From a checkpoint of a small transformer trained on Wikipedia: learned positions.
MLP neurons of a small language model. Each row is named by its layer, matrix (up: input weights) and neuron, and shows model dimensions 128-255. Each number is 500 + 50 x the weight over its row's rms, rounded and kept within 0 to 999. Numbers have three digits each.
A block is one neuron, or neurons of one layer that tend to fire together. After each block is what it responds to, as a language model described it from the Wikipedia text at the highest values.

L5.up61:593578488436593535474479463459466446475528456465510467522495558471579452582397462467546469460479531491528460498484589427532496419443504399521458454573607529480526576473503540519528560520521515534460570539447538486493579443565493513521481589540482481502571509576445542461503493569506575367457499492494615484574557496506561480509484426536439553504484484466527425563534432489492548553495
L5.up163:487517512507564434480486491502549432616447509415535477525492464531585449469478454489557542499492422507494506547551450523529461482436448507514511505507537434514557508504537614501476447563553457608526608535535523370523474601514550416504539476541495505485583535576507473521534560576433457524571499545518566481576550486439475523477552512480456594438428514515507457528525465470523553505511
L5.up253:431438476439675409479471526456461517568442557462577483508545466492524488431456515513427519469525575528481441577442529521545496453591534498481461524560477515503551479456489446521480472615515544586532561531561504489527514531538393469494454471476549547498539553476592558478555585494480497532502523536463530475506517450525518544505508534418509415478449460414463491634493456404451557555508
L5.up282:462474477531501404434490526471486447534465538451468497439488523481519574484445534538554593502520449470461413537412484559535506453539430550461522557487465577506532562474513478423508488529507528530383521526487531433559526507523438510472432494456549460462544562437557504548531451507523493530558467460497550492561489460455516452481369549402512457534460473463503503601491475429515486516546
L5.up505:537611471549471481484448486432540474496520459454506466569516430540643464544352481587474507467483492488458509602454456499504488431471412462534469554575460483506477529506549502580528468587565433523558479546519579487472497505502482516622506459428501452504614496568497507460510605556515440511518490514447587543395525497513468534470511515492442551476513459477462451520492454517527509525464
L5.up590:524534513440556464476419418457532496500528459465533386487512555463586474467452492576490438453449445531503464597434591474471468509469483466587414527544495523542503516507491483513533563540554553535459575537531589454547552536467507448511415390537459508457618512521602535445455550560511522423523462577477573610562530439505511534547520485504480482482500437449438437585496524439543470494565
L5.up635:427437431517559468501406570466472432531465499520605463473545511509521508488527560509447540479451544526517449516480577522527508418515535512553498527493366511396550470478520546488497533553491529584446505541561473475421580460479420483527460469514539540447554591511568580444528555507487527555574554435495529459617570438457555461450579515400505487511441531490479531611502586485494548492502
L5.up784:624434571459522484468495456535463516477458547476603464522514475453516493549499499478505457531471539491504433515413588514422495482437465462512458519539494516542454539463494458453495524483506492482438584481435467454535537461454492464586404512579542465431507545542487505505408500610447487457470487560540622537564552488580477521543525426512458534354531511537499486514521458460547512577566
Mid-token separators in data

L4.up33:486456501474483474569608467476556475521467532502506498475535537521501582535509484482574511401479568526457523529462459529507603457488506525483481418419592405412480606452482483498531535467510503510484607505436480387559494564500503548556542554437495522457443436596601487501517432529520491518551542574507514426510432542502475561469430437550443365474522456517475521471508542502561562556573
L4.up52:493582506518540499599522428486519523607523469471526425533584475479454580545444526467574537453513495440407481476477443420493459479479490527557485496533517485451571490439523437498435528515534401521530513448515480453579529486517459478518584483485465601477603482509527579566519565521534519500473499504490565472460518538460496510481384452454445493574472451488485537605475515446521634452469
L4.up166:476457445527611460451424387557513453563554445466392510466459522515432562519546420411533539500561452438492555529498428431462408496496391457429462536466544476485561433490413476467473485550569490507551500528486433476535543483456507482498606498461510526509571540520506513506592578547527438526549477466434499458612487513499483599514384467607477549534569459476544567490551569409526547513545
L4.up182:479404498505531505650521499424566539563476453551443518554575496502526508461555460482586571388391474498519442582445429540519476541488494461509448551491516395435558501441612465464509552465503531523531454437410521480576476471499477512552552508521447501434519522501586570547509476497508459473452499499483465465568468537450454488579451490530417486515524536478496569430544514549432580548494
L4.up691:488525473519582480505544519479464571556559419402490437466614537522451522420502489500499529469525387397511438483527413504406482503466432382498400515478523513531459486437553548520412493501577396533580484451414505499529535536574526544515471445525515507520547461475501501517530461535568525495461546499463513448486576565538440533501450519525463537550442479518527553525547532528556578411463
L4.up747:579407517518526538579468482569431545475540475522548447522558490431519535526562508488509498525456601486430519479533497534432525476525523485462462470525541505455482560467487533470492580593433487505573454535512502505585439480477489434435582488495563482518517479500459656530568523440507542530530524566507541528556615577484581496423441460434508499439532480441564481493488508472521541407505
L4.up973:586506547496513448544545449509543538555438473436427493543560554506467558532576446439575529440566527508443477464477515432532466459436509475474485476418587531582455522437526524477530469613566405514554499510437462402502500468557454520500575526506453488563474524505508552513602570486562515531560549493535527516412496541515501518506512521562426497536490524581502508535503465383481605550550
L4.up982:499504532484522387500499414559491516559543590489457440542554556529467568541514503504420488422504557488428520466489544478523433481466445536455511421476448487481472537483465523390556506495445363579527511405520538431498541496467527516434523550491528395537432508520536499459549526524477499543413501442574548483538545586506524483518416505467475471536543460502548520518477575535482541519525
Mid-word fragments in names

L3.up303:441572438542507464464494483541479395521543533453492472504613447528514487544555459495478549461495454415561510512532404547513575577468504590508466506443535404486542489456422466478488490563532566502540440497507439454425494484498531463441529484452558374614487371539498546583443541590547479562527461443523606477473460442465415426536585476444485515561498523430503460499441457556517522441442
Word or name openers

L5.up157:485538438464488529474464505539557492498472553440530510472458489514421476553561523464491578489428534569415506492442520534672478482508503541501545470463513624562467469497533492490557438481446455416493484449529500452451473500466487551537500440516481432467494443484477457517393609476550488473537581464526548547480446533578472481561540508505354518435527447496562579494526543493505483535550
L5.up393:528495513463492468481425472591524518497526514436509484565546531532518569532582463508576520534505514423410510506445445465517463421538526574487451481453526489539493522484609430520459575436513494613454474457530410495440563521489443456484586489582407410548515423398525555511560549549447410412616529497494518496430562571478515494461546417424466560549473473392568499529530449471546516456528
L5.up490:530592463506552513520469589492436540516525466483538484517546502560569528492557523473563567524542605537533458436482562587604487483505506462509531552459536513551567478527566465500496475491519570608526501503565420533464464477420423523454526440535476500511528532496437478501534520459386510491545582426532483549555547430429513562458471470430471490403523458539443572504570488530509465448476
L5.up509:482498480499484411590472526587400591450434455475510486512403520521550540510437469421485575517512594609514479495458566459547507471487504427485526485518543557514569547520558537475499560495456537512439616461520556457473591540415447548599435440533533492507540530443450510368563579472507458465516534567525493492411572440544506398442458532588427549538457480484515508515537424465502533418519
L5.up528:505474446580480417507506481505535479532486561502569487596549454478514504571550588539552489443518569466452544462395467407494485482535458464459472509516554598524440506550482427532502460540440387512491450536475431478428463461473423480621456468591534514417554605471481569489550624531552469397488530492450502529452463554472538493488383529500441483522514429545518470456522451500555487466529
L5.up799:543509545574527441518501497585538528464449462530500489438438479511453512536535517523588538500550526591542451515533410442502528478465445493535515452474559594539466411477484461477540544505572507457453565509471424554531578388525510471474451486520510481464580525409530445418561527537535482470624548481486505577444532590544514455436556516566440564405478570508440546489490406480505544434480
L5.up929:457414494516481435528445415498463523539492467424530564525492475514479559553545390454462565525507502444497541448457507467466506493488496504625478500530552591533507626547479577403570427496500368547432550491459473469520446529611477542455500502441515532496491504402582482548563588474465454523489520506544496494459466488416488553516518511460458470457455410442525454654508501477455449447517
L5.up952:520563527482534444569472427496481562452500498494598474539579504479543420538527496487468526453578532504521446501475541519538470483410409499454505465522622514560371607511479471419505502490440425488444492489494444472488506462465445555561506542447416479511566582473542520530524523480454455492457597518501545487435519560488551494458418478417415471488429427452562484485516526478521527553479
Mid-name particles and pieces

L3.up548:523469535443488433419528458447462457555487507475455493483533511463623481598451413528551426518440483533490505491490452472501504473457529525484483526526569604516477525510441445518488602466523533536481591560446426430488500548501500544553466510486511533471533596523558491508503533534500545458547467490453522601489546537535520463456349517455470466436372508523492427531574461499559511507532
Field separators in tables

L4.up175:540521507467623434437478507454500469439527515522517411444537512499486543544439457459464433471455521579495525582502465474505521421443486499491473522588525549519538509503542517576516520552519490547530499568477583475518435567487460502563510448534531468475508388480483537499494579568516493393452458458530593554522518515543520534580518411515422570409546451453486456602482434483535474547526
L4.up176:578557465565542486412448464498508448455522456474503403516532501436580524394474486454432518415536531597626468572563515453571509518471535519488520424540506505507477549432525490461498446507504536497400491541503416462573528511511491488526391530487504497567483494486471542419525520490470518367445556489544541516545503480585482484530529414492508574438515450371477463558461426438470504497514
L4.up779:540541462524525417387370531484460447490594485454558412512561495512522541614477432482498562501368545487487471568536552503488576434419456482462444450512443543447590542545446482519453464508516552521440435529566478506502505545537533537602575500513523540478507550497476529408532500583523488545424540521537497474533505556551490521535523441617554510489536476486462497497393494491546511484526
L4.up824:472510533501487428599442429467468489539471508519561446480509472538590446498401462454524561394584482491504436503506553508485520456456455512584535493534591523490462530484657567554524587458587473450464512575513521452483522504594447540541441542451500555475586404526510380515497509541490473475482459495516630499548529544476583514426599452483451482457440389516522457523541489557526573533465
L4.up873:584498495470563433435466434429529407501557415530544485493482564470551511504528461471546495493470443556567480546482513452442495450454424504497436381538557628465485507578380544464465476563482491461503569476389542538433468524479429522534527503500543478545520412586481510484539535513550410472578506499560535579491427476448452561536506414486488495375557498489474392550517458434549521578506
L4.up885:540559524442445513472459525518530575492473501451632494503485458493521485431429449565527498520448509533498400532492480477642524465482540534430401438492573484539562539457492558500464440506537493550578488584478504505389546568572472491523481467487474508465471504531445624470514484633368485542491469562598536518443496544493452507511520486456457483526610500372556388577467465533521513431561
L4.up888:616487528599526464334497476543526500524455524420545415477480506490457609469512458498505588511502562519487528540550467560488514456433483588405471517508456519493557570551461614467520433511484429466381516563570473481443531451516429486527407429487504505554584557527490573454580513493448486576458576461473492568459510508516549495505496478482454512505611513387447354566491512494555504442521
L4.up975:549543435538555482435480438529501533516583466423491480505491449474469537448398461501514545454427512591601517595503526584492557447530534449516480478508460504448590406472539444538526527493545562542455493493524496452498565511596472597554445500541542471498565508539522542530492555576417537432484510566506594438505546485514512531498497446473500551474442487427464456632551520449516519478482
Mid-name fragments after initials